config.toml
n_layer = 9
init_std_o = 0.0
init_std_up = 0.0196
MLP neurons of a small language model. Each row is named by its layer, matrix (gate and up: input weights) and neuron, and shows model dimensions 304-399. Each number is 500 + 50 x the weight over its row's rms, rounded and kept within 0 to 999. Numbers have three digits each. A neuron's up and down rows have the sign that makes its largest values positive.
After each neuron's rows, "fires after" lists the tokens most often just before its 100 highest values on Wikipedia text that the model never trained on; "fires on" lists the tokens most often at its 100 highest values on Wikipedia text that the model never trained on. A number after a token or word is its count.

L4.gate220:577566514365425617408554486560482477498441506574484493524446481457465507488488567464488534320479465454502460450638497503534516548429475540473546485545539418464521523528469442379541470467546583515562496482509605515525491462472553485533540476495417490536563486482476487373504456471505534492
L4.up220:548562507558376580507514481465550504393488459573540466469463495447483469447553499458532454518494534596518463535525613450458460595509501609555377509460479571499487552475527474504458554501546572562507473451574527475461541489441528514466546510494474447491436527484495583474452486567612470486
fires after: "\n\n" 36, "\n" 18, "19" 9, "|" 9, "18" 6
fires on: "|" 50, " 2003" 4, " Year" 4

L4.gate3523:458593486549515465549457551539510464534491452431478553586591504430510582364504482542527503459579494556484426555427487469512606434536462469438532462512554460524417503504503436519464605551385514519449537435612406521528534480461554512512523532472516562477404553483541537439520442451492471485
L4.up3523:449518478569513448496491460605511558515535459472494562429477471426534491486443555506478460532544466430559552541486509545575476597433444483457437490518555486588451514523536566513457615515424549547484572500522492536571574486506555525522482539506474528526410521411563520596497534440500495522
fires after: "\n" 43, " Republican" 9, " Democratic" 6, "  " 5, " April" 4
fires on: "-" 44, " |" 22, ":" 12, " –" 9, "|" 5

L4.gate3230:469540598431518478541507471479464528534631439493565586515508525481461665467600450497484592510532482603428449511439528535523473475458524547621489562556539554550483538455423473540455502513552449643585479566466488502447413467570575455646360425445418539508495442401431580538464487468411448575
L4.up3230:468525515524528502514575479467560447582502518538409476464502515571484413482501512471545564516588530465546420468391452470464522607550490477466485502453565550506482572485431454478454572486543407556576528478491531391511527400475488474509489563560510462471449556463460491514543642457451549485
fires after: " |" 33, " University" 6, " of" 5, " –" 5, " County" 4, " St" 4
fires on: " 0" 34, "," 20, " of" 8, " $" 6

L4.gate3105:461464474532501407499505516434532471479540509511573390458526537520526472513455506509416467463521549537517478541505649478474561489504476497516526552505520560483503488439520444548506524517517489568509502502490508512513500512574563448431584554597460439459451524532457640524577442380564500471
L4.up3105:569553434563495432497509528546469378512451425491509498582529554518512569417469460447533473545535458524527508431450492535525555554575540433494482485430508481530470402427544504508476571571371453523494530513493533459558555590564448486538530468548479467538367521437417560494512558515475449486
fires after: "  " 21, " —" 17, " 1" 11, " |" 7, " n" 6
fires on: "|" 21, " |" 19, ";" 15, "urs" 7, " 0" 6, " Independent" 4

L4.gate4016:574516561455530498524474461510480648568485455526376520520545455550550493527453514507404488538494448548578538477554492494424528629469434539476407491452500366476566534543438530561444518449493485492505461473486455518481458499409451486435568455484533485430508498538502471408500513554551488536
L4.up4016:423522537508480460469500518510478580481468621449481618479499510485477557434555549578448546472548558460539510556481465448587539403512505461497520479554540570496470509501488467546503498529493503463536549515531458480539489547578546529520499597519535544558547467458433522432519474499474455439
fires after: " |" 41, " —" 32, " 3" 4, "  " 4
fires on: ";" 48, " 1" 14, " |" 13, " 5" 5, " Bronze" 4, "|" 4

L4.gate4047:468497496538491464573524462459556497508517493433587477492486495523479503529491528511420429481498446487582524505478514529543528458544511456539497503454479572436450541510520429441541507508510487389552563452522461528472527521500460481492502492523545453416432586496418515486545497531539524440
L4.up4047:468493507522477618500562437509487509481571503499568536473465603468487376525517546503545466507532419481592541514504484462471496470533466483475529528554499499483394474448398451530535474520419418594485549558494460431634418460488508501407436537461585524466521525542484603555442501479519480516
fires after: " =" 30, "=" 29, ")" 7, "\n" 5
fires on: "\n\n" 34, "=" 32, "-" 7, ":" 7, " |" 5

L4.gate998:506533499526462527559497585499537424517506401409476586520565499558459464507449504408536562476487500446443460495486474460532483460444392485566470487516520460480491477535495452476555567523426487526470398451570595482555457491513524452489548398524493346418427568463546493461474583479498501557
L4.up998:490561507393397505415580508496584417496490474455484454531549508506455431549476473435500422517455484542516484456544511543613537524537459496517527491407539513487417602445462425487497447519504507414579501484618522479488542565523499374470498473485535550597516522543528595501449581547482536498
fires after: "  " 30, " Candidate" 16, "\n" 15, " Agency" 4, "-" 4
fires on: "|" 50, " |" 35, ";" 8

L4.gate2608:464532561431612523441488439528430519577549557596541414538514558449507482529474579495535517539582503467495528537489626462527590642560479466477486466569499505533549537426602508461531482645460574510502477462484487481532528487486539480470474482406494581393592503481542543564552474507495528528
L4.up2608:520609590502569442430403496629493539512492590564517484494545539533473370484548412447470481444432497425454465550498513434539579537507469525479519478606485400609486462446496575487561530513494571627450523469500460421479424543516515540515538525461546539412539475492472596470503486423542537660
fires after: "|" 95
fires on: "-" 99

L4.gate3266:515460561542626570474443525429537519522486529491440537527476513483409513532504467483583546599502470511527488532467440541447459565528481549492481549573535480454504461516448533505459543500536495508525504394500478599461499424488476487524617493466491532506578593454454523433526508547460481572
L4.up3266:441551498582510515501559498527511469504539594460509565560456585523468549490472526577467534551508462447510458447512461469571500482502476524464519431493469499510507433484552517513494422566450533602507453490568570501604537609471535499450483479434498552521466461450411524489454469490636521495
fires after: " |" 38, " Z" 5, ";" 5, "Z" 5
fires on: " 0" 29, " Yes" 15, "-" 12, "d" 6, " I" 4

L4.gate2328:474508485542422439418464513475477524531452429493517548438571413477518456548555439492458479514537494613472486417561459390473527488423585436447622449583569487536522530555457521482503487461575532454454580518555517462492508521467553522536422502497461475481429436556533497397419452533516524477
L4.up2328:515429515491426472517469587559431496501556542464565582523396500507474472594456445444516467480523485555464607454498495493551600534512528624489513525463567601490550514458525535483485469482538515530535563506485461424469501500536605474560476535361497477472433504499447504467519542534597503480
fires after: "-" 52, " —" 8, " Sc" 4
fires on: "|" 55, ";" 8, "ene" 7, "A" 4

L4.gate2591:485562493484481463549505442568497531482534471511416528565478593553577341483528482565499499533426447487419501533516485546507428407496500473474528501468648575545532482399509471534532546470539525483483429479429352555463511466520529464511547495485490571600412578535509535513581556466479521492
L4.up2591:471512481470486416531516431504407567538494464460505537508425508488478443472481482570537554507528517503517482491458476442523418471443419494487526501506552485533549595485421399564522507495526424511438571529505536512427543491590454497467546483505497632491474473504552468475482566536555497528
fires after: "\n" 50, "ops" 4, " (" 4
fires on: "-" 51, " ru" 9, "Ju" 6, " three" 5, " ju" 4

L4.gate2203:499602568473523433550478472522502394429548597525455555524537505441471497502434443545533497558478478419530491493508549552443480447472480466479495457548486521550486524657408494402539423499520512484556572478450549485515518527434563514451499469446533567449602467526434476501454503520470518485
L4.up2203:615548565513549501452474438523489595469442465427506497487576407483496524609466520446525472546457534612577483544509539468361592441464501454506546528574440521585550442499508481459558448568428503581554562402517513506497499578565490528449420408496533623499534428523504503557417516526494564471
fires after: " can" 18, " was" 15, " is" 14, ":" 10, " could" 6, "/" 5
fires on: " be" 30, "/" 15, " been" 8, " often" 5, " later" 5, " was" 4